Weights of a small transformer language model: LayerNorm before each block, biases.
MLP neurons of a small language model. Each row is named by its layer, matrix (up: input weights; down: output weights) and neuron, and shows model dimensions 16-143. Each number is 128 + 32 x the weight over its row's rms, rounded and kept within 0 to 255.
After each neuron's rows, "fires on" lists the tokens most often at its 100 highest values on Wikipedia text that the model never trained on.

L5.up142 [153 120 174 134  72 140  84 101 135 184  87  98 184 152 135 125 131 160 125 122 106 131  99 119  78 146 142  91 144 198 148 123 126 138 135  58 182 127 138 127 118  74  73 140  76 144 182  67 140 148 155 109  98 128 138 151 129 121  59 153 124 121 120 193  94 173  45 156 144  79 135 142  91 152 144 141 175 109  59 136 112 106 116 163  52 167  71  61 177 171 132  87 139 117 141 131  84 123 130 121  84 171 120 120 118  78 142 146 138 142 133 154  98  82  61 154 126 134 161  70 125 125  78 177 202 177  85 166]
L5.down142 [117 110 162 198 132 157 149 183 139 104 157 109  84 114 172 186 134  94 155  99 140 149 174 131 174 134 119  99 141  65  98 116 107  72 109 147  22 112 131 140 136 151 150 161  76 134 118 129 157  98 119 109 166 151  85  83 150 101 178 141 106 134 112 110  96  56 131  70 121  94 147 146  86 131 112 139 116 134 172 150 123 120 118  35 207 163 137 172  96 110 152 158 113 111  84 100 138  80 148 131 101 118  92 132 169 101 129 131 141 113 155 120 167 119 115  87 104 159 128 153 142 167 158  93 118  44 187 129]
fires on: "W", " I", "I", ";", "C", "E"

L7.up651 [104 139 154 111 143  95 144 135 123  84  85 145 182 188  92 140  72  99 121 151  92 175 106 175 141  87 134  75 154 116 170  96  82 176 138 172 154 136 132 151 122 106 123 119  69 106 195  99 148 125 154 145 176 100  64 150 151 134  82  92 111 174 129 163 107 144  95 126 100 145 112 104 117 141 128 150 132  95 121 115 129  91  92 119 153 122 126 156 133 163 148 162 154 141 136 175 105 112 141 106 184 136 141  97 113 149 157  97 131 144  75  96  96 153  63 154 145 205 134 149 129 126 164 105 172 168 104 140]
L7.down651 [155  47 178 186 144 163 117 149 157 166 185 131  87 127 140 124 135 148 139 165  90  99 106 137 121 160 106 131 132 157 125 123 123  58  95 132 123 126 141 143  94 134 135 119 163 119  94 160 106 118  86  92 165 119 162 111  75 130 138 126 187 203  98 150 173 106 126 141 108 169 100 186 166  98 106 133 163 149  96 131 141 103 184 142  86 194 154 146 177 135 170  75 166 170 142 108 142  88 125 148 153 133 112 110 132 148 116 113 129  93 174 123 144 103 139  94 140 155 123  96 109 107 105 136 104 132 143 118]
fires on: " D", "L", "l", "R", " L", "W"

L3.up1019 [116  73 136 134 116  77 142  80 195 145 151 129 102  92 116 100  49 116 137 128 152 102 104 112 153 160  83 149 107 155 146  80 144 126 127 139 127 175  86 133 140 100 126 113 115 129 149 115 135 184 164 108 132 181 101  97 108 208 116  72 135 183 128 182 118 164 114 133 113 107 149 103 125 115  91 127 136 162  86 105 116 143  89 152 154  72  67 123  92 133  51 122 169 170 193 108 165 115 135  57 155 151 132  99 181 193  60 133 112 120 127 122  89 124 121 146 115 170 133 160 187 118 165 147  78 158 117 156]
L3.down1019 [146 186  90 139 164 120 161 100 129 131 181 185 191 162  94  40 202 125 138  97  92 147 155 110 107 130 130  59 168  96 167  84 136 164 192 123 151  58 118  94  95 126 155 126 142 179 185 124 117 135 172 148 144 125  77  76 141 140 101  95 138 156 126 149 185 169 148 125 159  95 112 110 115 164 192  86 152 122  80 136  94 104 109 124 122 103 147 106 108 108 104  66 156 129 142 175 137  88 170 125 115 168 113 101  93  99 117 112 115 194 140  86 158  49  86 118 117 139 134 165 129  82 135 122 151 135  39 156]
fires on: "h", " (", " ", " and", "au", "ul"

L8.up80 [ 69  61 131 140 145 123 131  64 149  81 143 107 185 158 154 109 118 129 180 137 117 188  96 126  93  67 131 127  91  99 134 180 122 110 179  93  86 125 181 177 127 133 115 150 142 116 180 116 158 182  96 181 179 142  87 148 123 116 125  92 157 130 117 140  69 139 149 159 160 139  87  85 131 118  77 155 154 135 117 135  67 134 116 161 135 104 115 117 169 116 142 151 182 155 120  84 155 104 136 146 128 162 117 105 122 115  93 138 101 115 112  82 137  73 116 139 106 155  54 126 138 123 154 164 152 209 185  92]
L8.down80 [ 94 118  99 129 131 134 133 103 143 126 206 155 139 125 118 126  68 149 105 163 106 128 104  82 131 123 103 147 114 168  78 125 186 105 122 167 172 181 107  86 117  92 119 152 151  86 163 145 145 100 240 114 157 135 162  96 106 194 131 104 109 194  82 126 144 125 126 159 131 164 150 133 142 139 169 113 157  52 142 103 200 132  76 134 111 152 123 105 109 112 124 117 108 143 130  97 115 141 108 111 170  83 208  85  90 158 181 106 106  73 128 129 137 143 100 132  81  89 141 178 106 170 120 143  91 120 128 156]
fires on: " S", " L", " D", " F", " E"

L3.up701 [142  66 176 132 168 143  83 123  63 140 158 180 132 152 153 120  98 116  55 173 143  83 137 103 124 119 140  96 145 132  97 133  96 129 113 133 211 154 147 100 137 117 114  98 107 106 149 121 165 155 117 133 123 145  88 127 113  77 104 158 106 137  44 148 147  80  93 106  98 120 102 162 167  81 129 165 119 118 124 115 111 147 131 106 139 173 148 120  94 103  89 167 131 150 130 120 114  94 117 197 138 132 111 152 144 135 185  98 145 138 121 144 160 122 127 106 128 105 105 135 107 163  88 180 136 117 164 127]
L3.down701 [109 177 133 125 142 131 172 105 122 105  52 115 133 128 175 134 160 127 113  94 147 143 159 137  93 130 124 128 123 136 129 167 124 115 162 160  95 115 153 114  93 135 146 135 132 147 132 119 145  99 158 130 108 153 155 140 120 161 164 131 108  49 137  86 155 148 213 197 109 227  93 110 101 134 110 158 131  97 110 130 149  95 122 145 130 138 126 119 189 148 180 133 141 118  88 140 142 123 155 120 164  83 146  74  99 146  37 137 123  81 161  63 151 123  87 112  68  78 147  75  80 181  67 109 101 124 134 193]
fires on: " in", ")", ").", ".", " from", "ux"

L8.up764 [151 147 177 161 172 143 105 149 147 156 146 113  71 187 121 135 185  99 181 161 154 137 144 111 115 145 154 135 140 162 157 122 166 137 161 166 110 123  74  70 106  57 113 129  63 101 156 145 114 164 128 119  77  93 130  70 176 191 120 147 105 177 220  79 155 137 133 161  92 129 106 131 126 127 136 164  63 155  78  85 169 125 142 104 125  57 150 150  90 146 192 130 129 149  77 117 144 161  51  34 101 120 124 116 125 139 120 115 132 161 123 155 101 114 135 141 126 137 153 152 144  44 116 145 115  96  63  76]
L8.down764 [132 173 204 168 157 144  75 108 111 112 109 106 131 134 136 121  78  69 151 100 101 152 136 183  97 100 138 125 153 140  85 103 167  72 141  93 198  38 172 143 148 191 141 133 155  86  74 155 128 110 137 117 148 161 184 144 179  90  98  94 112 252  83 157 159  96 164 134 167 143 167  99  85 113 135 149 123 112 110  87 149 133 126 125  96 138 105 151 146 129  82 128 105 148 146  89  84 113 116 203 153  91 194 145 138 107 172 114 134 180 111  95 147  81  99 122 166 142  91 152  97  51 124 197 163  92 122 130]
fires on: " ", ",", " Y", " \"", " S"

L5.up1412 [149  89 150 112 119 137 137 119  93 112  98 140 205 158 114  98 109 166 132 144  96 162 113 167 130  84  44 132 176 158  96  77 127  29  81 130 120 135 149 142 153 147 128 162 183 126 167 176 178 171 159 116 133  97 122 152 119 153 141  71 107 126  52  41 116 111 122  99  49 140 126 142 140 127 135 141 119 135 151 140 165  99  92  62  74  90 116 126 152 158 149 133 125  87 175 167 163  92 135 153 148 167 156 165 188 143  92 177 120 181  98 122 127 118 131 146 116  67 181 114 121 117 160 130 189 160 123 206]
L5.down1412 [118 176 126 125 160 139  96 123 211 111  99 105  93  87 110  96 113 171 124  35 114 116 118  59 132 139 138 151  79  99 156 128 166 136 158 119 101  81 126 104 146 136 123 126 152 179 192 105 108 138 142  77 111 127 143 150 168 160  93 212 143 167 181 200 150 149  88 154 148 128 121 144 130 136  86 198  97 207 120 153  96 193 143 134 158 116 142  69  87  97 113  91  66 148 110  62  97 156 159 106  70 146 136 176 122 110 159 163 101 101 107 127 184 140  76  87 189 166 111 183 135  88 112 118  75  92 167 130]
fires on: " and", "200", "ar", "190", ";", ","

L5.up1421 [108 103 170  92 109 108 108 136 158 127 116 112 149 179 120 210 110 120 121 143 140  98 126 103 112 117 120  78 121 102 126 130 102 156 130 104 110  89  60  95  93 148 118 131 161 103 123 130  84  75 104 138 121 103 122 194 125 116 160 146 195 112  95  89 155  97 201 135 108 147 174 125 165 180 148 162 164 120 185 120 143 101 136 163 116  77 126 118 204  97  96  98  71 107 144 119 106 123  91 131 123  89 119 179  91 170 152 155  96 107 121 131 132 138 140 122 146 132 123 105 120 159 153 173 151  60 148 101]
L5.down1421 [123 111 114 123 102 116  88 164 140 126 133 123 134 147 119  78 150 157 123 154 130 163 100 131  95 149  87 129 162 152 162 123 134 192 144 125 117 153 152 139 140 130 101 149 152 100  91 161 132 118 115  62 119 138 125  80  86  86 150 131 130 183 131  52 126 106 137 112 163 110 161 105 124 118 169 105 123 145 118 163  99 124  94 126 107 185 112 132 103 142 122 112  55 190 163  97  78 116 177 137 120 113  90 144 142 124  99 149 166 198 137 179 141  50  64 126 113 121 111 126 143 202 122 173 101 141 138 150]
fires on: " |", "for"

L3.up637 [134 120 122 131 148  80 147 116 157 122  95 145 170  79 140 115 162 113 122 123 146 109 111 138  99 102 116 193 100 141 169 159 129 188 139 143 149 155  89 200 116  82  95 129 118 125 143 109 123 181 115 155  93  88  99  92 140 199 116 173 137 152 126 152 189 131  91  77  89 124 106 100 134 179 132 123 122 135 129  90 167 131  63 133  90 112  95 125 112 141 130 159  94 120 158  95 177 121 122 104 174 112 111 127 117 123 156 119 101 162  53 156 113 157 137 116 170 173 149 146 176 144  97  96 159 112 187 214]
L3.down637 [170  23 122  83 149 183  98 115  94 101 152 135 106  66 122 102 170 119 207 158 167 120  89 112  97 170  97  79 120 127  98 124  97 106 144 173 120 135  94 104 135  94 161 164 120 116 127 105 129  93 129 117 176 150 163 116 100 129 155 173 152 108 108  97 130 138 124 153  65 112 100 134 132 113 125 138 129  75 129 180 125 127 125 168 118  96 168 165 108 163 126 138 118 173 101 169  76 122 194  65 117  89 110 163 155 112 165 129  79 132 121 101 153 108 110 100 179 155 205 149 129 171 132 151  83 155  73 135]
fires on: " and", " or", "or", " ", ";"

L3.up895 [103 102 111 107 128 108 133 140 130 153  57 156 167 120 120 122 124 178 134 124 151  91  87 127 120 159 135 122 107  57 121 100 126  87 137 161 120  79 153  66 114 114  88 147  97  96 142 138 120 127 118 127 142 134 118 108 121 101 144 142 173 141 168 123 118 132 172 160  78 200 190 168 144 133 142 118 104 118 197  67 187  94 164 106  95  99 137 101 107 149 160 178 135  59  86  78 139 133 158 115 178 105 119 115 129  94  85 103 128 171 126 179 181 147 117 131 117 184 106 156 194 102 166 157 108 149 147  99]
L3.down895 [102  93 165 117 120 171 148  92 114  96 124 132 214 101 191  98 187  74 121  63  90  80 133 169 115  88 116 139  72 150 112 111 167 130 188 157 115 127 125 113 195 142 171 134 143 131 130 210 117  93 146  96 133 161 141 162 147 145 139 117  68 164 143 121 113 123  74 132 145  95 128 129 117 115 119 149 140 132 107 130 107 142 115 187 104 144 111 143 145  93 100 136 123 181 153 159 210 208 120 127  92 121 101 205  92 163 152 115 127 109 151 122 104 148 145 139 155  87 115 111 112  60 122 148 173 103 183 111]
fires on: ".", " ", " $", " over", " near", "f"

L5.up679 [135 148 171 134 105 117 101 164 185  28 149 101  68 116 162 141 119 153  80 139 178 140 101  99  86 208 177 164 152 123 117 143 139 208 120 109 109  83 152  93  89 154 104 116 109  88 126 130  66 145  69  85 121 143 109 156 120 174 116 209 178 122  91  93 177 114 154 132 191 132 142 147 147 131 187 162 126 190 101 138  99 107 121 147 132 170  89 108 139 122  79  74 176 160 128  84  88 118 135 141  80 120 152 123 175 149 155 139 172 141 120 166 131 122 160 125 121 137  85 149 161  86 125 140 115 154 140 123]
L5.down679 [131 163 158 155 147 125 129 127 150  66 149  63  60  87 118 151 178 122 105 147 216 110  85 133 111 158 171 140 103 130 105 125 123 148 124 146 144 125 137 119 156 147  98 179 134  98 114 175 147 199  89 120 141 117 115 142 150  87 169 133 108 153  90  90 138 128 137 142 153 167 169  86 115 118 133 184  90  70  95 144 101 107 115 160 150 144 130 179 218 121  94 123 106 106 198 112 119 138 151 143  83  80  74 141  97 177 117 111 125 136 162 123 121 157 113 107 158 187 110 112 140  97 107 143 127 142 163 153]
fires on: "."

L5.up177 [139 135 100 131 152 126 102 101  88  89 129  82 173 116 139 129 121 146 130 183 149 126 114 101 119 141 146 109 118 163 127 114 120  82 140  84 124  94 180 140 139 110 195 145 184 136 200  96 160 126 129 127  52 102  92 147 162 126 169 130 126 147 130  71  92  98 126  93  82 155  88 133 149 203 115 131 110 139 176 198  75 136 179  77  75 145  92 139 108 107  84 137 137 127 172 146 148 109 134 127 181 141 126 195  96  30  59  83 170 161 147 130 143 135 160 145 213 124 109 111 144 146 126 114 109 110 110 142]
L5.down177 [122 174 179 217  75 136 105 114 156  84 193 105  82 138 199 112 176 111 137 106 122 118 108 116 132 135  66 144 194 144 129 127 208 151 125 132 117 132 114  72  98 111 103 139 159 133 158 148  58 108 147 113 121 155 131  97 118 135  29 100 146 128 129 157 183 117 119 116 134  79 111 125 141 150 117 116 125  94 113  92 126 122  75 160 154 126 161 130 165 159 192 153 138 136 108  96 143 124 100 160 122  95 114 151 132 102 115 164 109  64 127 113  74 118 122 145 133 142 137 174 136  86 133  95 118 120 156 173]
fires on: ",", " p", "202", "200", " after", "201"

L5.up911 [ 94 131 168 133 133 149 119 148 111 144 108 109 110 151 116 150 109 108  68 139 115 188  65 132 119 136 129 152 107 104  94 137 155 147 117 104  41 106  90 186 197  86 101 178 112 118 100 134 134 159 128  72 140 160 134 115 147 153 139 143 143 106 113 192 128 132 135  90 103 133 133  73 104  27 138 115 141 133 126 125 157  96 111 157  91 159 149  99  81 167  91 178  92 118 157  94 121 176 109 157 151 166 115 191 153 117 132 135 147 169 115  91 112 198 129 122 151 160 129 134 158  84 131 122 180 177  93 154]
L5.down911 [ 87 136 154 143 116 169  95  98 104 132 109 148  71 117  79 176 135 136 116 115 101 189 103 157 150 167 150 200  82 102 107 158 177  88 124  94 116 133 138 133 188 143 110 158 148 108  84 120 210 131 175 154 168 116 116 110 168 192 169 154 141 126 117 154  75 220 124 134 163 119 153 123 136 114  60  88 162  86 162 112 125  55 166 177 121 103 109  66  84 144 140 117 128  93 156 102  68 138 142 147 163 145 145 148 143  62 154 135 130 125 143 116  89 126 108 170 130 154 154 187  81 100 138 110 147 145 135 141]
fires on: "ar", " car", "or", " or", " Per", " Gar"

L3.up1007 [ 70 126 101 112 122 112 173  88 153 149 133 147 132 169 106 130 153 119  53 123 105 111 129 162 172  73 106 182 128  82  87 169 110  87 147 148 162 157 125 117 124  81 103  70 163  62 151 127 157 171 153  87 118 140 142 146 172 158 127 193 150  75 149 152  56 183 163  72 104 135 127  72 127  61 122 137 102 140 138 155 122 137 166 157 164 136 103 183 135  71 105 113 124 145 176 147  94 196 137 118  94 173  88 159 127 164 151  90  87 104 192 130 129 155 146 107 141 168  97 105 175 160 182 149 145 135 150 135]
L3.down1007 [ 92 103 113 101  77 146 199 129 149 164 131 156 115  88 173 124 133 123 115 110 160 110 116 160 113 163 103 157 101  70 144  78 178 105 136 137  85 129 170 149 134  94 183  77 111 167 100 162 137 137 110 159 130 111 142 163  77 136 153 151 102 119 116 198  80 160 101 161 175 106 113 107 197 110  69 156 141 175 126 152 206 111 154 205 120 109 129 127  98 159 159 139 105  47 106 133 117 102 115 134 185  99  77 140  86 124 164  76 101 101 141 122 137 120 142 151 122 116 111 152 108 122 138  95 146 125 149 100]
fires on: "ic", "or", " or", " (", " in", ","

L7.up1191 [132  62 162  55  76 114 142 175 159 116 150 131 143 143 153  90  95  90 154 162 131 133 148 180 132  79 106 151 125 173 143 145 128 180 114 164 101 128 153 133 126 120  87 145 125  93 117 187 157 129 107 110 160 132 117 197 111  98 100 110 126 133 140 130 139 112 170 140 123 109 129 154 121 144 131 140 186 136 123 183  84 123 168  98 131 120 140 114 140 136 171  86 182 140 144  74 105 132 130 166 122  94  95 126 173 120  72 125 181 132  80 127  98 120 137 146 101 142 152 129 151  38 170 112 114 132 108 176]
L7.down1191 [130 138  83 121 106 146  60 114 123 185 147  90 134 128  80 103 113 202 115  95  97 127 114  93 166 169 105 114 117  93 102 144 182 134 166 102  86 177 126 159 133 153 153 126 103 174 106 157  95 102 106 140 115 183 149  71 150  95 132 136  82 142  96 111 194 110 123 113 114 107 101 144 175 102 147 133 101 104 149 112 168 126 101 160  95 152 157 133 145  92 128 147 121 146 143 184 176  95 128  79  68 125 192 139 128 215 130 187  86 163 116  96 192 169 157 137 146  61 112 130 129 134 130 118 175 128 120  85]
fires on: " ", " La", "–", " L", " Ma", " R"

L7.up178 [ 96 142 129 116 153 122 143  90 206 114  78 195 116  91 126  88 143  71 101 106  62 103 198 110 150 153 148  81 112 141 135 173 162 182 135  79  86 112 130 181  97 152 136 152 115 103 151 123 154 153 146 114 147 144 124 148 107 133 104 170  94 144 124  96 129  83 174  99 119 154 148 112 120 140  97 108  77  98 169 113 147 190 119 114  78 141 145 112 170  82 115 112 183 125  59 168 133 147 178 181 141 158 130 145 134  80 135  91 127 155  86 107 106 131 100 125 103 140 129 132 110  87 134 136 117 147 170 188]
L7.down178 [ 86 124 129 100 162 111 124 133 148  98 130 144  97 153  99 148 145 179 184  63 145 120  83 144 105 121 128  90 112 148  80 111 130 127 114 100 172 174 149 118 134 106  84  53 125 158 174  80  86  97 113 120  92 139  95 101 105 161 128 127 108  83 157 144 135 131 109 117  90 162 161  99 175 174 170 127 144 186 110 154 121  98 115  59 168 118 112 119 117 102 185  75 145 127 161 113 200 117 162 109 160  92 102 104 147 110  84 147 125 142 119 160 195 126 113 103 141 183 156 141 113  66  59 127 131 110 121 115]
fires on: " ", " un", " d", " D", "D", " sub"

L5.up72 [111 180 128  40 106 147 108 138 180 128 139  90 114 121 117 176 149 124  90 138 132 152  84 176 155 104  65 115 151 164 152 134 161 158 116 129 168 138 113 142 142  91 124 197 115 131 150  88 169 143 160 132 129 184 173 144 219 125 174 114 107 130  99 136 153  80 137 112 167 144 176 180 133 145  93 136 110 140 102  91 144 158 142 178  97 159 143  74  51 115 126 122 160  83 138 151 110  70 197  75 132 130 104 113 101  97 122 168 140 116 140  74 141 111 157 148 111 159  74 123 107 122 107  99 127 129 129  81]
L5.down72 [119 122 119 120 145 190 144 125 111 114  81  96 140 156 159 128 104  93 210  65 106 103 137 140 109 100 128  94 131  83 127 177 105 133 126 108 155 125  64  87 107 163 121 108 175 122 143 149 106 172 165 138 113 130  89 103  99 129 149 161 112 171 140  97 177  98 120 131 133 113 102 133 119 140 107 114 108 124  66 128 136  73 122 210 103  94 114 117 100 104 148  91 145 141 151 133 112 147 159  92 114  56  99 111 129 105 161 145 191 134 150  38 167 161  97 105  91 178 186 147 106 129 147 103 131 161 136 130]
fires on: " of", " as", "ing", "us", "uk", " playing"

L3.up780 [132  85 188 152 111 124  76 152  74 144 123 135 194 126 115 164 100 138  66 108 141  96 116  61 147 119 147 122 134  93  99 128 128 127 153 141 161 105 114  90 131 156  64 159  84  65 160  99 109 108  65 126 189 111 119 151  69 128 116 197 173 113  94 120 122 162 116 149 139 150 168 119 185 136 138 138 111 119 148 118 159 167 110 100 136 154 189 105 143  81  59 111 110 123 122 135  97 115 155 111 122 141 117 131  90 243 118  91 106 163 104 196 165 148 167 146  87 210  94 115 150 111 130 170 100 154 158 117]
L3.down780 [183 172 145 148 121 124 149 113 159 112 162 107  45 115 144 106 205 123 165 167 178  86 134 135 128 198 121 117  98 110 151  62 140 117 165 176  49  81  74 158 131 169 140 170 183 146 132 167 161 135  71 105 100 166 158 108 133 118 142 139 153  98 142  92 136 116 120 209 130 123 153  87  99 141 101 169 125 113  99 129 104 111 111 150 127 109 115 128 108 114 165  57  85  87 118 145  94 100 100 100 120 110 102 140 102 101 125 103 157 156 158  78  73 110 103 119 132 125 180 103 112 117  91 149 161 155 153 164]
fires on: ".", " |", ".\n"

L7.up160 [167  91 151 144  61 141 106 147 152 146 127 141 118 168 152 124 111 156 117 156 131 121 142 161 102 134 126 171 157 151 171 142 132 172 203 123 114 157 116 139  89 126 132 162 143  84 154  94  77 127 115 116 137 150 173 144 156 144 137 130 126 138 171 133 138 104 166 159 130 139  65  98  85  94 172 119  71 127 131  73 156 167  72 162 119  63 165 116 135 116  78 126  80 107 124 132 193 116 117  98 121  93 155 145 186  91 156 151 112 142  90 140  85 194 124 132 104 116 145  82 138 121 188  95  55 127 108  92]
L7.down160 [ 95 118 254 147 170  99 140 132 108 143 113  67 122 111 130  65 111 152 127 108 161 149 122 223 191  97 156 135 150  93  93 134 132 113 164 162  55 102 126 125 110  69 195 108 104 148 143 125 102 129 164 115 138 117 132  96  75 141  99 125  90  65  58 121 112 152 125 169 128 122 119 101 140 114 116 179 135 114 156 147  68 158 166 172 152 144 106 128 149 194 138 168  35 127 140 134 108 119 134 105 142 126 173 135 123 184 129 106 150 105 185 138  92 141 120 122 147 144 126 186  93  99  88 215 154 112 149 109]
fires on: ",", " ", " N", "–", " ."

L8.up90 [111 149 169 169  98 116 110 126 118 121 159 192 137 124  98 119 179  80 150 106 158  90  63  94  98 112 123 159 148 124 100 160  78 171 125  89 136 125 115 118 139 107 169 212 164 115 146 140 102 122  85 155 131 108 134  71 164  54 140 159 130  60 134 144 141 142 153 146 112 166 153  93 119 103 175 120  83  83 128 163 125 123  69 114 162  90 114 189 115 109  98 122  98 109 150 116 112 155 118 187 118 101 130  88 138  85 165 141 107  84 168  89 133 188 162 131  60  60 144  79 153 115 136 143  60 144 175 135]
L8.down90 [147 135  74 102 144  88  74 171 160 133  84 159  95 199 109 171 154 100 124 121 134 151 154 113 177 137  90 108  99 123 148 164 180 101  92 162 102 119  66  77 141 172 169 101 179 116  57 181 176 178  83  99 157 122 114 156  95 167  45 118 153 101 111 101  91  95  88 139 115 105  86 178 129  66 108 217 145 131  95  99 127 132 154 149 139  91 153  49  96 212 180 148 150 157 114 122 103 103 145 117 112  94  88 136 117 126 157 124 118 130  57 104  98 100 115 140 172  99 134 166 110 123 127 139 167 128 122  93]
fires on: "197", " f", "f", "200", " sh", "199"

L3.up604 [119 139 157 174 150  87 142  79  94 150 188 118 138  87 101 118 149 135 112 138  81 127 103 170 150 119 125 104  89 174 178 143  84 133 163 118  66 127 118 120 185 101 119  93 115 108  91 166 148 117 145 114  97 129 104 140 108 123 107 111 131 164 152 107  92 105 102 108 135 111 105  74 173  74 147 106 109 179  69 169 131 154 123  94  91  83 107 125 126 147  96 147 101 137 155 132 175 104 130 105 166  87 188 165 144 201 124  85 121  90 127 180  48 138 134  87 138  97 101 109 166 106 157 104  80 152 196 109]
L3.down604 [153 184 139  90 131 111  71 227 185 159  99 149 138 197 131 119 131 137 138  74 136 107 160 149 135  54 111 170 110 183  69  80  95 141 180 159 145  79  84 143 148 132 125 165 125 173 105 153 121 121 174  98  94 110  82  88  97  81 139 120  83 152 140 150 126 171 122  77 149 113 103 118 142  82 152 127 105 136 136 126 113 163 113  63 132  80 128 100 105  89 163  81 151 107 125  79  81 167 146  56 107 108 116 132 149 127 136 164 143 194 148 130 115 148 140 136 110 118  98 212 154  75 127  89 151  97 131 107]
fires on: " and", " ", "p", "h", "k", "eg"

L3.up1177 [104 119 135  72  63 138 146 113 175 163  99 133 130 114 125  77 102 137 121 173 142 126 105 155 113 106 148 114 140 131 142 162 122 141 178 138 131 156 137 210 171 105  48 198  87 146  69 170 170 135 176 148 139  91 127 152 109 146 109  88 165 152 145 175 153  84 104  83 165 123 126 176 163  65 129 169  76 124 194 160 102 142 141 116 107 171 111  84 185 121 119 154 123  76 132 110 162 114 102  84 102 199 144 192 118  85 109 134 122 133  86  59  74 120 149 154 151 105 124 117 197 150 110  81 141 116 121 120]
L3.down1177 [121 141 108 110 145 107  99  98 121  88 141 136 103 167 116 127 141 156  84 118  94 168 111  91 143 125 128 138 134 140 102 134 154 108 144 143 153  85 116 131 116 179 150 102 166 148  86 141 116  83 177 117  92  87 132 132 110 196 174 137 176 169 116 152 114 163  94 100 139 168 108 106 142  70 118 131 163 116 163 173 147 106  87  91  79 154  94 106 125 129 124 145 137 142 154 164 138 131 153  68 155 105 186 183 193 134 137  71 162 115 108 122 110  86 175 140 154 106 156 110 177 107 104 146 111 112 114 115]
fires on: "40", " Gar", " c", " and", " car", "C"

L5.up335 [140 118 157  71 188 155 163 151 191 129 140 142 102 189  83  87 134 142 107 148 146 143  96 131  92  99  38 106  89 170  93 168 168 215 189  94 104  62 106 137 136 123 137 134 123 107 111 105 143 106 135 134 130 176  91 141 124  67  95 111  88 136 156  81 147  77 179 214 147 123 138  79 163 156 162 150 139 114 173 181 162 122 151 145 120 138 167 104  76 126 162  83 161  69 112 159 109 147 175 152 166 146  64  84 167  49 101 150 105 204 153  83 117 104 159 151 107 134 126 122  72 145 148  93  77  84 135 140]
L5.down335 [ 75 171  90  82 164 157 113 155 157 109 101  86 153 153 161  93 101 129 144 130  93 105 145 136 195  67 188 102 139 118  78 105 149 162 139 143 123 119 116 119  76  69 145 132 138  46 144 216 106 103 152 150 115 143 172  95 131 120 198 122 123 130 213 128 163  75  97  96 182 116 121 132 120 156  70 110  87  97 107 126 151 110  96 166 140 135  83 138 149 154 141 140 153 159 153  32  84 156 110 123 160 137 143 168  56 183 113 128  95 126  87 118 103  37 127 132 124 104 103 142 107 138 154 128 119  85 124 106]
fires on: " j", " of", " as", " against", "-d", " l"

L8.up274 [169 146 117  48 132 157 173 101 175 123  89 240 154 112 130  83 178  79 112 179  95 138 110  62 153  71 117 136 104  63 122 135 179 137 151 101 157 118 129 110 111 109 100 144 130  95 147 156 166 161 166 128 115 122  82 233 105 111  89 183 108 115 140 145 147 181 128  77  67 167 102  94 124 175 137 118 145 134 126 115  91 156 132  99 169 109 151 183 189 105 152  74 194 120 133 107 166 123 127 168 101 177 152 112  98 130 140 118 137 163  92 138 101 135  86 127 102 129 162 196 155  91 146 155 102 105 142 146]
L8.down274 [ 82 104 125  87 114 171 153 146  89  68 188  45  93 177 104 213 127 134 118 174 147 104 183 139 148 117  81  81 151 139 115 105 123 170 141  30 161 166 150 137 157  97 133 111 138  93 112 187  98 111 113 122 113 142 157 160 123 137 156  91  73 213 160 108 106 134  88 130 133 130 154 144 169 100 148 172 100 150 148 113 135 147 134 124 130 161 189 112 111  90  96 149 128 150 155 144 180 126 163  73 122 155  96 157 112 156 105 165 121 147 191 126 120  80  80 115 107  94 151 105 153  93 120 115 116 120  88 110]
fires on: " ", " L", " District", " qu", "D"

L7.up206 [171 180 131 184 133 131 167  60  95  81 123 168  96 141 184 123 114 181  88  99 168 120 150 162 146 135  41 122  97 156  69  98 119  90 119 141 121 183  99  87  85 153 168 137  78  97 130 190 142 188 147 116 141  96  77 111 149 137 145  72  94 106 100 160  75 111 190 141 107 122 172 125 189 133 139 191 104 109 172 170 138 102 207 115 110 120 113 111  81  97 110 148  64 146 144 186 147 141  89 107 118 172 101 144 123 127  86 114  93 140 183 154 131 139 120 101 116 147  51  85 124 124 193 150 109 141 127 125]
L7.down206 [ 78  92 147 115  86  88 118 152 153 143  95 157 224 155  81 150 202 171 159 150 127 195 198 187 131 156 117  95 135 131 132 111 155 169 140 141 104 121 167 127 143 104 153 162 144 199 153 137 139 121  69 154 119 172 101 116 130 106  73 131  67 168 127 156 121 112 124 187 143  70 107 107  90 153 123 127 123  95  95  96 147  80 142 139 143 112 146  70 125 111 175 145 191 104  85 103 122  89 195  75  95 100 118 126 137 178 170 200 147 145 124 178 132 147 129 132  60  84 135 148 115 139  90 138 119  68  84  81]
fires on: " B", " United", "S", "ro"